MLP neurons of a small language model. Each row is named by its layer, matrix (up: input weights; down: output weights) and neuron, and shows model dimensions 32-159. Each number is 500 + 25 x the weight over its row's rms, rounded and kept within 0 to 999. Numbers have three digits each.
Before each neuron's rows, "fires after" lists the tokens most often just before its 100 highest values on Wikipedia text that the model never trained on.

fires after: " l", "%", ")", ",", " inc", " |\n"
L3.up26:518545520508496486496493542504545473474469520512523522490544437494515477498531489512473469489507552449534512538495477490493548486485488486517501486480488521534568486493470516473478501468514455460515507500540555490506497488516507492487473532514507536470541486529467489493494493478508476449516481506506469496485508560517527506540478512513507506508516520481474485467454472493501509474502
L3.down26:513470512538511501542466515510522536501540506489481482538516514481505482512516528567520485497492472539514480488540513491525519499523466480511462493514529520491435517487469523486522509482483504501493494492484475499461500479425492484486531478446449521519472503480501546486501496526478558505489482489457540515498485486505442535549540516483490515503465472502474466521520524513485487518475

fires after: " s", " S", " L", " to", " K", " I"
L7.up331:511520483553500500494462556497483461491477468519465511537532479450520520471516552518521482470534521486530489512499499490478450497470505517528505522456460499539510562481496494463493465480499500490501512469486487486518496481542510524486495541512500516513566489530500509531469488496509580504533478482506470505519523535524487472489478520453518479485529466473502495519517519493497489516484
L7.down331:454473456490471501443488452519502493513508462479466501516502513519473516506529519504536509508519524507496532470528514485504533446503490438475544488483523460461512552488535512540537516493540505506533469497483541495490441474486474488463514506469466542467481494499490499496522470479526503489524459503553494510497510533500474481517517546517507497541471499522489492484501494544476531461500

fires after: " h", " c", " n", "r", "C", "-"
L6.up400:483529501468438496507528497521485485488475478551526438506549479530510523499514518535493501491505510468514500525490494517461449468494510507478505501532506523536483538493472487526489481507473495487516491489494513446418511508493540538458501470497499524486476512530532494508519497509511527512478499495520536513525470486490524520503461526537465463504484465513536506523479480495470521488569
L6.down400:503527490504494518493518481470493530527499483479514500481499472452538509448506530513541478511534507503467468515534470506448501489478487468512548543517447480493534521485521477496523484527540503494451501507502458506522536494512497544523470489528530501474453528502455533514518475490515507489516547554508500454528502493510480516517469530467539480477473510497497543483519508467496500476454

fires after: " S", "-", " C", " s", " V", " Con"
L4.up356:506519482508471506492496553452507509475492496523484519548472472525525549563508509521555495491505516496540518513462473492474495462545493521481539493511487486532516510494469495514509501464464482455553525523519520535508514513510548490540480491464532505489524500549486499485487494504530529490505511456516485484538522526488512511540486511505498468466543458464500466502496464502492483485451
L4.down356:514495499513526501503526456554522499519500495472496493525463530517548522512511493459523525526501486481481507494483452528501493521531500491485519510478575558496517488499525475497524523518500514502482482487484497472496481491482493543500515513540515536503544486512491502482475541471460505476511526510501495498482485460459483492484496510498494493491486512505497523518484520489478516465505

fires after: ".", ",", " ac", "7", " le"
L4.up1002:491479480554538500494520492506510486510495523489515517493509485483506451470515515490446499490530482527545454510468498482465492510456515521497489502510504529467499521505504509475505493498504477445499507509508545470499499500491475482534548534480535480487497508483481526522534538525515478443463520491492553531454483523472485517529493532532506505508441469475466539499507476485463441522496
L4.down1002:490520455513456483517467510500479507468522535515458499478494530455518471538487480505536521483497492510511502489475474475519529500488487483477513490485516494545501479557478547534486522484498520506467472496498476498491509526510491516532449496492457531501523477541465517440504528492518506532468464510494455522498461470477537515482490524500485486529515487536524513480517544523462549494470

fires after: " |\n", "\n", ")\n", "\n\n"
L6.up886:485533489518480461543485509533491475456531543519504496472541489498523466492489489522526479484514482540491479538492458517525509515500545538535506454504486513506485490509484524537499504518512520480494506493465532490497461472471485527432520519478508469467441486499508518513491555501461483473540473493519486549505467460503495508520514508521495459472489532468514504510487554519510478542473
L6.down886:510468520495522485500495487510481499482501522499472536497515509519538507488491495490482471502481487546521505508513399509499469537498642496523511476479549465485521524506501508510491544499492486497528528502477460489504536498494501497501507517508498500516521473502514493481489494531487515526506487495497507515479490479483492524504523481515489515530518482507528482511503488498478473469504

fires after: " L", " G", " B", "_{", " a", " Q"
L6.up152:536526453518508514491506506463458491500488481528498512471470457541495572441545516480515506462510532453513491523501510484521446492482483529492510489519486519562496515464446511473518512497521505469505521504477516509445473513533485517470471521510537504495491498531495473477467500529536525489516461506500528484492549552544500509544482521479492486484523484495482523532451535500518515478525
L6.down152:489480506487488489500522489430509521502445558492525519508513515525459453467556505512485520478459507477471514477487535517500430506546487513473507515478543492507523519492546489514472515525458517549505519487514483493536531481510498518524487495528474529523526501489451471488482499471488485479510516515514504474471478490459531495482531540485480478529486494471503474489512518512513495558491

fires after: "1", " G", "2", "0", " J", " "
L7.up597:518508489544495532532476489508480459501488479501489470487457486508474484530523482539514525479533510542513481441497508459500493528513516523522474480529452479480495499487438494514460500476523493525521492528458501459505524494494562544506523505423517519491522494522531454491482572521516495481490491500478555488529513502514470489495458499508522520485505495520526490497516509505499483462511
L7.down597:487533480520524487500511467459499499552529495515487492524468448507492518471529448527488525526458524461505526531502497455485503489487525526529486430494543495516513487538484496482516517519484511495489522510509452503477479481510485517500522501497480541488454482507484555477505480455514507545519522524511438480486508498509469490497520427528497508494518530491510521525488512536484528475486

fires after: " f", " b", " g", " ", "f", "ou"
L4.up195:519475516516519520474505542517527489504526489499500515498535505498481499511464510520533489536537505539509482508488545438555540487483497514485497491547497492490533474483508538543547512477475486503489517471498502500500503504495479491542494527456486490461472475478552507504537498492520520474456524478505523462515520511459456497438471469477478508506504544511481475498510488527466532549504
L4.down195:407499519536475528499467526507486529520495508526522479450441500537498488521553502534509511510475508483475472493507512477500502520492531480533499485481520488489502496497538503513471510486524477491494480472490441516560501488523517463509516466515501447535498468544479511531487487491480483513532473480541528494529548541547504472532494514538504529508477451474524536474507498479500480515464

fires after: " s", "2", " c", "qu", " d"
L3.up670:468552510522501487535487478512496472461525497503491480488550502481493482475532476513530479505503519460484507509454512505503455492520494529490492483521468473523520530490466506493468455485514506518508525524482448525476480526525515552556518499507521525500473490490428495505526524510525459515543514467495498512541477498479477478472474532496477483506526523532532483519494523538479454499535
L3.down670:501490508520509505491526530510500531523509496475524559453517506524535461488526504497521486497469512446519452524538535497539529504486511478474475497478482496493495511557506477448494505542484562494450479519475517517538482496476502503538477529457505487490477503467455502461544496488480460484516511519500501513481508473460508501471481494501489476472477493525577485484500529485525499503491

fires after: " T", " t", "3", "k", " K", " s"
L6.up894:492492473532496528478480508511500481497459484493491513513545492539508485501508500514493481513467468467530538500522534496494511506467450486510505518489476464528519417499483543465493508507482516494510502519490525457513489452509502504479511520506476556517493456505517509514526520476513498513542526497458482523474446493511484477504497508502546484520549482502525465534518508530474516519492
L6.down894:470454522530474517511493507506484483490509492501555474512501540501495524490522550476462505525468474517500490482501473510486492468548556536535445525525503482492465550450535506508521484478490502507475478490511489484493485497487477483523502485497527471534509523470512539507510481514469484462500500484485474506558509500524482520508515478495498458517505539500491500553490542466543503509481

fires after: " ", " b", " al", " th", "ri", " o"
L4.up186:463502482540529514473513513526488465481516483484485484470558446524485495496496545546518475511481487543548502505517497498507484554475483490508529446445510485520508534453491487537471474490547533487489551508489506492460522485498508530505497514505495467485493500515464519508513531561514519489486503489514481508492527490524461485487484496513495517525459489523491513504500524454472504481550
L4.down186:527524499496467506502528494491475521502469503449501524522500487515502501449510488514529500446506499488467471486490466473515524481517518449473441511534549514511508485509516476561490481504517489492482522517479467519499478479532491507489459486475572535507468475512509484509497473475509519486519517492452458448484480489549522508528511520476505497497473495474513525511511507501526513548484

fires after: " Ch", " d", " r", " n", " c"
L6.up882:517512519453443516487495531516478469499519524460529451506543497500527501481528525482519474491514482483518485518486516518492478531464493536511471512470515493468507484484494510544506481526457495508549531496489503493505542481555493494501513504433481534496492519430498464546474544513494496490499484476510492513529497500510486490427484526522515478508527505558466483533504480488468494516500
L6.down882:483487509475496474482509503494520498490513528508560481464491460554490491481505519504481531520486515505503518535486531523528486490481486489519538516533471531476535493542518482501520523492486542462449504505488450485530511489533475509517488546479466517505479511532488479525481486488486452513481515550511480484471496498507453499485498479465502545464485476520462473467484495462499494516507

fires after: " the", " s", " D", " a", " d", "s"
L7.up256:486489545494461480538465502475499458493505527522495525540497489507495478516552496525476512513508511435523506503479480509463423489522507551534505509511473527516498485485522491506510449488490484524475537478503500474468516492515493520502499476482526517506527481544501487543490494465506513513562516470518500485529468496526517490467486562470481433496496541493503518537487478475474488521433
L7.down256:482486500462538446500492490525520492514495508485463511535488490492486529478465482481485495480504524514495451476502530466516548466467532487462486465506551494503507472512491519468474523514531472466556499512542482513538510513496517505526534517554477520466454503455515493504524482488539503500475473510506457498503504537518515556510477511475465495515488457516531515461550532529508514469538

fires after: " v", "1", " D", " W", "v", "D"
L7.up411:518515487476459505524501504478521504515498494551506517525543501465512506471515526433487497488503511491515496495494492477471499527504482535507508537466480508526483466482494495467526500510509500473490528508456542534493475499515503502483537475476518527506485460495503523526501460547510573531506525441453483539494503501496478527496495546496511492481511487476512458491458538500486442546463
L7.down411:507459497476483512483443462492477478490467491471546522496499502526507480519492485538508480510471524520514539530509499494480520456504473518533527498500537489427484494464524538512446501476516507529510484505503460549458525492505496499497490515544489502480516500496527472497511501471460541523457479494503456471508530513512488527468460502546485514562539493498461518508527475536527517521506

fires after: " ", "1", " cons", "3", " A", "C"
L3.up324:489509460523507499505530461451502482504485466467528503531527478498468495498501548525505480525496512486495549485484533460488506523474483487505508522469508508526473442528501470450516544496439487482494501492489551476499480456507500506459500482486479545521500480483528538543494483445469519498523525501521503515490444484485504556470505486493513475495511471464515481497478523487481491500462
L3.down324:494501548490478507511479513529486499521523513529470501492460519524500531491484484473474485427528462508477449482492491515473480518486470511535508509530490495511497496466469521498510484521517534540499463492521527480521544507465532480514543515494518458535527534519489471482533471556517475541511470433492542503511536501474507479509493474564495509492461480555510503502532516499517483492473

fires after: " ", " |", " (", ";", "\n"
L4.up651:489508470517497475515496492509513520528494514544492481542511478507518474466535482529541514475510509505511507520469468473510522495463480525484510479529471534498493519488478460496492509545450468465537524480548528488490491505516516472502485556443515536496498509517487513509474488504515472512528513500538499497478457551536498522510472518464530481445512463476471481498477460561483455509479
L4.down651:487502484516500518512484492496516500518565490520512482497494494534532472482517459504522525488506493517488469483526504531501497521472503444504455548491475524464462524507531502534491478519504469504524490498496472511516527466469508527495516480460501511523514444492494472470505492458496535503498528517477596464505503468484499472475485493507490490479474555491496488493504482565498499494518

fires after: " C", " J", " K", " S", " H", " L"
L6.up324:509540506484502508499520510514505522513495526487477518511531468497512444461528531529466500468515497497536528516518502529442508536501464520504540509473476496532557483506492504498483492520520477499507501479519534494507550513537491490471481536501501489515497477538461483493464526543502521503530520479500472524509497534580490512487504508472516469483508464491502484529472482514486479519473
L6.down324:471491562486498487476485492518510508525484476547488481523461484532464483479504502500531493477495486511477541506467502510530486494523515545508502534468536518484507490529499500503468470516508481517492490507521443472522482506482525471489482513515472532499506466512519469501497483470479464536509496536519461538516444481490496508511526492508487476495479526507506515501519493540527488487544

fires after: " B", " J", " N", "2", "9"
L6.up186:507516455528534539503524491467470472497503504512518520490520476484516542541502505502509510455532543525499494470538506448490476540505507539532527489521471474465488505495486512575513498501462504479512485506487537458514502471460510495523534498475518506497477509511509460486476539512496514534502500498499561506502500547531460446485497467510484500465486463492524481466486505487452517452501
L6.down186:547510531508491491514478517485522504529501499525542559506520533513455541476518491537487484491461477523497529505458528487480471472466444468520549498505478482528495470501502513489487494511496481526506514524525487460457487531536512478477519485467443537506496516507460480510521496452503494501503520480528482481500479486489467515520475540496462509518461511548482464471497479502518573522534

fires after: " |", " Total", "==", " re", " con", " In"
L6.up1011:459477472518516485518506489508522501486496537540518502527506525497501443473510504544491491507522509520510494517483517488452463448505475523518524486507506471453490570453502486531495502522514482512497541480488468484524476506482526511467545540490530518471464480468466509518526514499509503569511486464480485498511467561541473511485482520482521490511505490513509487536467453493478465498490
L6.down1011:489482515526499507462470488527452457486474516497493449495532497512485494524499501508492497520495530464498505500519509486501520491518505457573492487467507529484488521504483535502541546511472489506502511467501522483554464442529518540472489518534500468522468514481514496524518527499507459488470475520473480451538498528518525494533506530491503508472469490493521474524555524542503475467512

fires after: " D", " d", "D", " med", "id"
L7.up1150:477444511492477542515508534467510507492550533516531510544514482489500480481514524516517492497529500486525499539496513482467495481481469513524512483494492501512481501540468510517495477529527457478526506441508536502506449450531551502481489499479511508484534479463493495508537524517456516486540508453458441532517514512515470495469490534490513500514511523492488472516482474513454492559438
L7.down1150:515474486514545459470496502493490496467482469500499501542536517487493506445494514504508482498487496519498537508511526488518493486470477464489494502465501506511449474489526507491516516550483473444479478483499470469549509475482494465506483504527474520515531515469514493509490564568522465518446471526522463463494512524532520494490549507500498503542530484514497532487464512507476471528480

fires after: " re", "ro", "re", "E", " Re", " se"
L7.up171:500493498516504512473539499511538503451511529528527494452507470493470529508548498505496488505467482514483472519494503498506467521479472537509491472502480482506505539477445521525489483494550435482537504518504519501511502546487493494478525504523515528485492502484534562519538532495533479502482478482533526479522504531488481544541501525497492542441488520513478498500511477499469440559479
L7.down171:501477471536525485503549494445525506475510492484467502480481540527522492534495477499501525506501485485503481483527543512534511486486519470465453496497476490518469505472539512524484473523543479525510495487450508488490475503501479543537487500468523507486486465494463508489464499528505508461470529466522536548498513504464508523523555483495513528493489473514478466552489467534480526449488

fires after: " E", "2", " I", "ug", "á", " U"
L7.up1215:534525534484517476453467481470486506465502502504515503507514558473486524534563471486522488523507433535493501478523495498532484512480475519493539480504496485538500482454476479495494518506519472507520512485484502476507511522558525498490496524470525494494498476512495498507490537498528475509474509441508547501492561560517467491519493516475501486459522470496535467535501460483514493476462
L7.down1215:518481506525479472475480487537493464509532521492490523451452481518510484502491470484505452450507536468513468515524487453455497473534537492534501515525503515523485475457479491512515513535493519493449461536532470497509533502462545521490501503515486477470495494513506536461539514491523480521529505535539470476509513472448504516466531472488478454522500497490549502449510506529536508516489

fires after: " re", "-", " ref", " con", " un", " Re"
L4.up1085:501502503532450516507543518441520543458493465527513552533498461525528498516530499500467506466499518487496427470468511482484521502516477499511500463523461512497549510516452518537463481500476477485535528532499512487515517535493521452508462509476541512498527512502506519538517502538516527517499477477525478450504488512504474492505506489485493481489525489493512502492513514458463455495534
L4.down1085:468456515476529490471463513524502492523496458478479526509511489500497540557493504498494502523503521450519494450502557516515537506498512482518488502475485502498483493482536490500442511507509453487497455492471495509508483522477455530483506493493496526522486538484512481459468495528517470469526504538513507517543504486460450515555474484528514506486475470507494481486474535529518502485495

fires after: ",", ")\n", " |\n", " of", " the"
L3.up330:535572536482523521550492523550506487480528537526511488501474478535498509540516467497484459484510514484521470515487492480528534474485508485554494511469468521522494500457501506527507512476488457476532493522522543465476486520493489541492469501494520519467544478541490538536529509502495503480486477499504520515525453511473485478531488513514534458464497536522489518476488498502491514454493
L3.down330:471510494540520476529495486511512448541473528485525485514500459496518535462525498524545530483447522493512498554533468491563491536506477514516506443501509493516505491467470489503521476498478481487509505481498497455455512534464520494510530498514503535483520495489480555506468510531490526526533513503498501488492502495512487524485454532483525468479496478496465523487468519511554522493475

fires after: " |\n"
L6.up867:496514546545499493517527486551514477456526571508511463457529536521516495524527466503499485484533470512518468536474469497517473547483570507534503466506495549518494535484498520534491496491482482502470501496480533498511500502509502526472523504454516515463486484489501536477475534539505500500529529486517500553494439471473499513511484482501513477454482502505521504501470555460489464487493
L6.down867:466517517500502475499498471501503481473530530501507480523512496482543528505490506509517529505472489514510499512511432527494498517497690500484505496522517494500519494511486531519495529507473488514523508495487517498508503503491472520497508522510488500490496467513517506495452502526472507510515498508509516538488493483516508505516533453476488513503495501505482490495492506476505484468488

fires after: " p", " ad", " hel", " ", " b", " th"
L4.up147:476514523536501524494535515474530484544521457447523509524545468490500512524503470494478498501496513489511486565492501501527510485514485505504510451448487497528512507435461493502525480459509504489481523489523464478446468513508482524521517494492501485476484477491484511542522507549517509511521465516461507525485508531496476503537505536480486546500492492494510497501449569458509499516513
L4.down147:526524519475480505525539512518503516484484544544501481508442488492544528491449484508498551459501457475535445489496512512508537485486530513529491478533493544503495457501512540507495468532526479538503528486497454487484521480496504455481523473489527537471520488529515497476471518488485485472528472494497473487498492486516494518467468505529497481534469489496522496452551509527497541503496

fires after: " (", ".\n\n", " \"", "\n", "==\n", "-"
L4.up706:534527480490448537471511496482520471542496506530518548466526522517512466524521511459517459455514508488559524496463492529426511498520496540499499511537485457498466506490476499538514506477455490461494520479517530471464511489517499535505489529469536506491501503507485524479476493523498457463516499513514452489498473541519471487523488514449516467454447481482501510524483493502488489493506
L4.down706:521524453486465515527503477475487540517484511523517535458499536489492457514497499502529475459499504488516507502545565549459503480479461507486474501527498489505484490519498443499487513482512531464478506474510503533539517527511562502470521510489481543503467517489480436470470506517499484479508519481499476434506486515519539466477507501486500504475478479484487469480510502490498525534486

fires after: ".", "l", "'", "qu", " le", " he"
L7.up856:493535515522552512475527476534510500506504491500501519493518496498501475510491514516514509470497489488504489509463532476528457538492471491533528496475547503525526502504496479498537488460502502537530542541466497501504504486505497481533497512472516499472485503476453528495481519466544510468401485500506530518462495537439532471491491474510543520513473504514547507522465468468457469480479
L7.down856:548482489469484511556496494471492510516539497459483477489506478449493495459505492464499464477459514489532495550504509495515499498528538507483521464503534454518452457457491513525533500508479502505512492485483533494480474498494534532502519469513483511530534506506512514499476510454514518542525449513461518465544537486484545510480544510486465479556494470436510490489489523516510491489515

fires after: "0", " A", " g", "f", " f"
L3.up883:518466469497475539492501529491477524498527502517478476489496506501467491504509506548496467502511461527549479475534512463525534491503487498467497513519471497538480471526506476510518480495495479486414521507477514480480477513514493508473500459478475482488455485474470520535509507477513520494488485487503480510530510471457444508485507490474486511483497458485489455531479561484492565547567
L3.down883:467510533498460488470477484485495496476502507533472511476505488512498490478489481505541479494490497505517515515512514500472500481491474500485449522483549491508510542431502488506483554461512470520505460503524480507505552508552508502538468497531507511492539512481501437500511546564503539517514499506502519519515459541492443491505507542515504527447515504475476506494503464552482461470513

fires after: "\n", " |\n", "|---|---|---|---", ".\n", "==\n", "===\n"
L6.up162:498494523553504470507501470530488480465494505512500458498484495471502489489501474516475490462506505465503469557502439512479495520472562523516505515507525560526509527508469552530486493506471473501484497501491484528501501525506507509481492533461549495497476477528520505527536479514518467490519513475479474544482503460511498542516523481552480494493458531556532488521498520464461505476502
L6.down162:489502510479499520492497501504516508518506516525456518507514502504514490494491486510488494515457499553492495486483421529545510481491602500515525490487497508500525471504506507498497553510478525483527500466519530488496511514468465512509510507517471467534487525500493548487454510512462493526521493526518514492483469511474484484489577478457491514525540471499488486497471537534509491501529

fires after: " |", "==", " ", ":", "-", " ("
L6.up729:535554494509503478541493491477511492474486492476488535509532497519443486506482543524525473476489490503502519550450501528489515511483493513474489499499475478480477526462499527485525502525465497485516514528523491519481522521526479501443522506461501557501513503490486520561493503492521470501551546485475511465501480516473494529494495494482512490494516445510444487552511489496492454504517
L6.down729:451531510487534517493482508477467473522536514513530476478477535494491521504494493535523483533507524491503488471516469476518504508524509482534518513491465516531541496494484514537523476470570515506464496515534501459568467500492497518501538464528522471473535464481533478452520497465506490514485469493477484452503533502473492511558495516540464517492480492455533494498525532502472468479484

fires after: " the", " im", " The", " p", "The", " Ad"
L3.up812:525465536556499522519519518477516513507513523483480539524547500511502477483524524523492500495507492504527452546492515525488485533501463525491528490441495477547503525484451559509453496498521504466495543499481467497471513498495503485511543525503544513476517490458505494492507488479462491521541467469508461459508487497509480561485501529532517537485521474493495494505473517478497471519513
L3.down812:510533502472504454447504484501566542527498463482511487485509529491502502507506510519518497510504539495454521497474514483489517496499515543512497501472476474536513500487501458503529451515511466515475511515502550516466504484496516558459496514530480528507505456476490531478484490520479521467501448521502460491481529473519513491512503494533503494482486495485534519500527535478460464512511

fires after: " d", " V", " Col", " n", " Ind", "ram"
L6.up472:544517510502497516471482520495471515495477495555468478504494483492484495489542530430499478494530490484502494490469489478480509492493534513510507495447516501476523457455540500542492490547503506498495511495524489482495495501505528457417518507489522505484497506462492536508508512521551506487523486487502510504553527498528478502477497510533463458497524466531495508543460496467467469513457
L6.down472:451538466453460496531485502480475544534509525433524486494535492470497498429492532475454536485508498539488498511498538536492468487513474504525548476482495467478530513507495508480537505483470522488482457509533495512503461510477477508538497519497512515536521557489489506521528516535482501507517506515510518521475518467481458494462464480501506497471480496501506492508491489499489526533501

fires after: " ", " L", " P", " T", " B"
L4.up241:541524478527482537477519517524507511539512451519511503492546489543507540457542502530505492490496452462534511491494489482468499504463496482485484502479472518521500502479505496505498503492542446459510512517495497440471504489548536519433506481527503475496503513479449468507506492457525493449500481513506485474502506508533468522461507552492505500498522494554502479504494488520495498558512
L4.down241:475517465481500450472508459500514520533481490486520532465485534533465474527520493457463478460483512496495532466510528560532484492549530498478487456500517485507461540489514470475542529479492528511482462460536520539514474516488496497512519506478493477515500510492515449516456510529519519520524522489504511453516470495519459500529486539489507502522503530513471490501481535499531471494471

fires after: "-", " c", " rec", " inc", "oc", " equ"
L7.up577:549526496510434510451500554501515491457483532533524479507547519534523506513513551469528461482501478471533449510484506519483511480491500485476520492504471479490500506527502495521510475521487463504541533497495526500474577492470540482491525488500496501478501497524476521522509488510494513498529494492485585523461495508517485490514505481518517460497510485472510450538505454450521519491511
L7.down577:493479472484528508488505501582489483469538503492469543490453484444476472487500500492496469476508516520491525501509495507504491499529470475523507503483500505498505548470482494516477448472486540463458499499480493491468450541485498502508475511513517514505542544496476470489502518451503550507536483531535496480522486494510514482476438481503509544496493504534496506453512486538436499495513

fires after: "-", " (", " ", "\n", " Re", ")\n"
L4.up323:563498517496447488507485554497488506442491498525480498530509503493496502511510495528520509461497478474494518491422475486526533466525497518505480509496472523524536475467457510490473486520505504482510512506505513512476536506506495463505538503477568519485506506476488533532532501497512490522501488460491476482514514489516469538509482541497522517513526457527501488543468463459521467522499
L4.down323:469487527518523455506484493471456528462525483479497478508493488502542496542517505514490481516483514480522520539467498478512507519539499463527508516474527555477525477521451463481481484502512482462498475488520532513503537487497510483448491492524509500482507543492495479499480514511503544483487456485529491530522506511529489518499522514496532510535475491535497528493506531496464493497492

fires after: " S", " s", " K", " un", " m"
L6.up1219:491520523486479450479506472498472496514499469484444471508566471512504508502500514552478494439484483486554502500498510486477529518505494475514502545483496523529529491485480460468527512539519519501505534453497517527486494496523467542497526481523488527493504480486466493502453506534529520515522547504474534490526478509539462481476519466472524510514482478465510517559503474500446472490522
L6.down1219:468472515472510493489497509485487487529476481542542512497482543480537525502497503484503500510539517498523519504492515559523520492419519574501483480506506490509501543513534501518462538470530501488465488509543530489484498506468500487506497527521510430492494488521508488482504479484489458479480507416466489484526509502466498492544515475483515481461530519559503499456518508524518510481559

fires after: "k", " am", " one", " J", " part", "s"
L6.up655:463485503511482530482479510534517507510476544475548499523511460522483491476523492509518469514507537499504472525527510472513505526482495548517468532500456507513524471550529525478481473454526478491493474504489535480497472481511542510563487517500495471482531476515480498495485551492521551513518509496493492478508484498521512482502491489452520476487562511447515487517467522508481498485513
L6.down655:477547504467487504508469518517488460546537515525478494490478531477519537487465528493517532473496492529484484492497479540505476527492546471502475517508477482489457460479472529486518487492537502467501539492486512495530472525486498474478481498474490444486470535519516482487580492468544460475528490524504505515512470498525522503512526459488489525491491518488465528511519499468493530505492

fires after: " |", " D", "-", "ed", " ("
L6.up725:493500497509491508498511478466518469486511505530535565495478504505494496524513526455471508486543531469532533508486514499475477466471492520528468541518497474522498527490494466501500522505463470476491538482503456485517524507532489520465500499458519523515480483512489495505473524541491472532497420485459508526470494552524473504491501525499512534518466519482496461512508512470525476493473
L6.down725:547500517529529547531500530500530495519475499509496466495479480488505477482505499531542519496494486485532514502492510500470472486491456517482481526448556530518497501503493461546510507537506495526485501482491507497483540533483535481556517511534514442517502500465483470488495494520507446483520523496487492480477473444501542461489482522475530537474482467511500540523512501480515502493519

fires after: " in", " |\n", " during", " on"
L4.up790:497513515516479516558494467517515501467510498497510462500488500504491486483511466505500470462509523550483482535495452505503535494502562531516472462534485563488476559516487504525492488485484464495507492522510517470499469497494519550523497523435521517460462502549493495506446540519517515510513511501522511533533481486497471514490482545470530515485474515518484512526485535499492459516516
L4.down790:494494511496506465490536502493506519498488529476469506517525490498532472502479507511468508517483492519511504525523407493478481524495630503467528509509533479493531495469514498477464459503471508547522508491483507493509513491490462499513531529551513499497544488523504500492483501537497503513536527528482513546483465477493475509504502428506473518558534499478524491500504516503537504463479

fires after: " J", "z", "og", "A", "k", "iv"
L6.up1233:501500474511520447513464475533516496467498538534526500525494504503484476497492495545498519490528518490509498504478505477457479520495478511518521474479467505521498504515487479475464495500461504484470518528500479497493492471497560493534535490503491495521535471501492489454541519462519462574463467469517476506519456492529512502486502524493533496460465456484505509507439494519471459478483
L6.down1233:481526474510492531493515497497493483510509505500508445511524516526534524483476504501479526503463517524472526445440532527483542490468528452482458552515473496455490487476508523508551513491512451469535504463534530483504520479492507486488492498508474471479485518470527439543526517530526495477463478511515477491508519498548489484544534498500498494450496526519498452532513449506458517511459

fires after: "ree", " Gr", " H", "ish", " moved", " Z"
L3.up912:534506517513486527464491511510493528489512522486457513482473497560507502531474511496500498460524503472479479510540503477492534480497478516507480464555479491535474504497535489471523505498516483498468506455468554442502455509530490480462513465460486527464556476549472490516496481478529476513501501501472508500528526520497516481468514546493499463520513503496507527454505470526486530452465
L3.down912:514464509508482486490515514498533475500513481545494502516513533474479467500493528523516495503496483523478520485476539486490490490501493524524491505415534505453523497532454503542503494489529523499531450515508497497472507486484521464563505505528529497490507493508513495483532521441470516518499491494481468481494497486473453542475470501540472522488497496523523453518491484514473484487502

fires after: " I", "I", " U", " p", "c"
L7.up1124:499528503505517477513502507499519470456490482516498523491535497504495512533485499527516517499532454505495453462541512516472499500508448557524531485500462479538530512496515541450495492448513511470468548485473469467481518498485528501536509527463511483479480454534509522504485496520509498495494525504522438517454529517529465501481466552474480482494489500489492465508514532479510512541471
L7.down1124:507533501555496477474461500489497514489524501508490489546531479509529505523481515474509466511457524497474463504474489501498502500479468463464510514516495478501526486537501476469549546517486505484480500515539480503483518498475546517456470510504453520536471501510486531463475463525484542511455465528593469503509529476507515476550498531465505483502476513541497541510529515516519495505503

fires after: " |", "s", " a", " D", "st", " "
L7.up765:512498482494493509504474489486487530496525524510486480499453529489477485487559501539516453496534497475548480541497472472513508512512510520469461521507468530538511500513498458510489502453495545477503504522499513512462525493467509506493478467454511518501483464461508494525506546517489489468516496471450489508580515483514514483494460544502493458506549496442527497481486502502524474534501
L7.down765:503489540483549497522501520518511458511467527507501545486512497515516549498468519486494510488487480524486477516509485506478471469521526505553486473503510478482498497514470517475471548480541441497488482458445515481514485512529458534510504497517545488499523525492493515506552499493470497483521565509483530503451479518480493536491533491491520546492521504529451524521462502518501512482522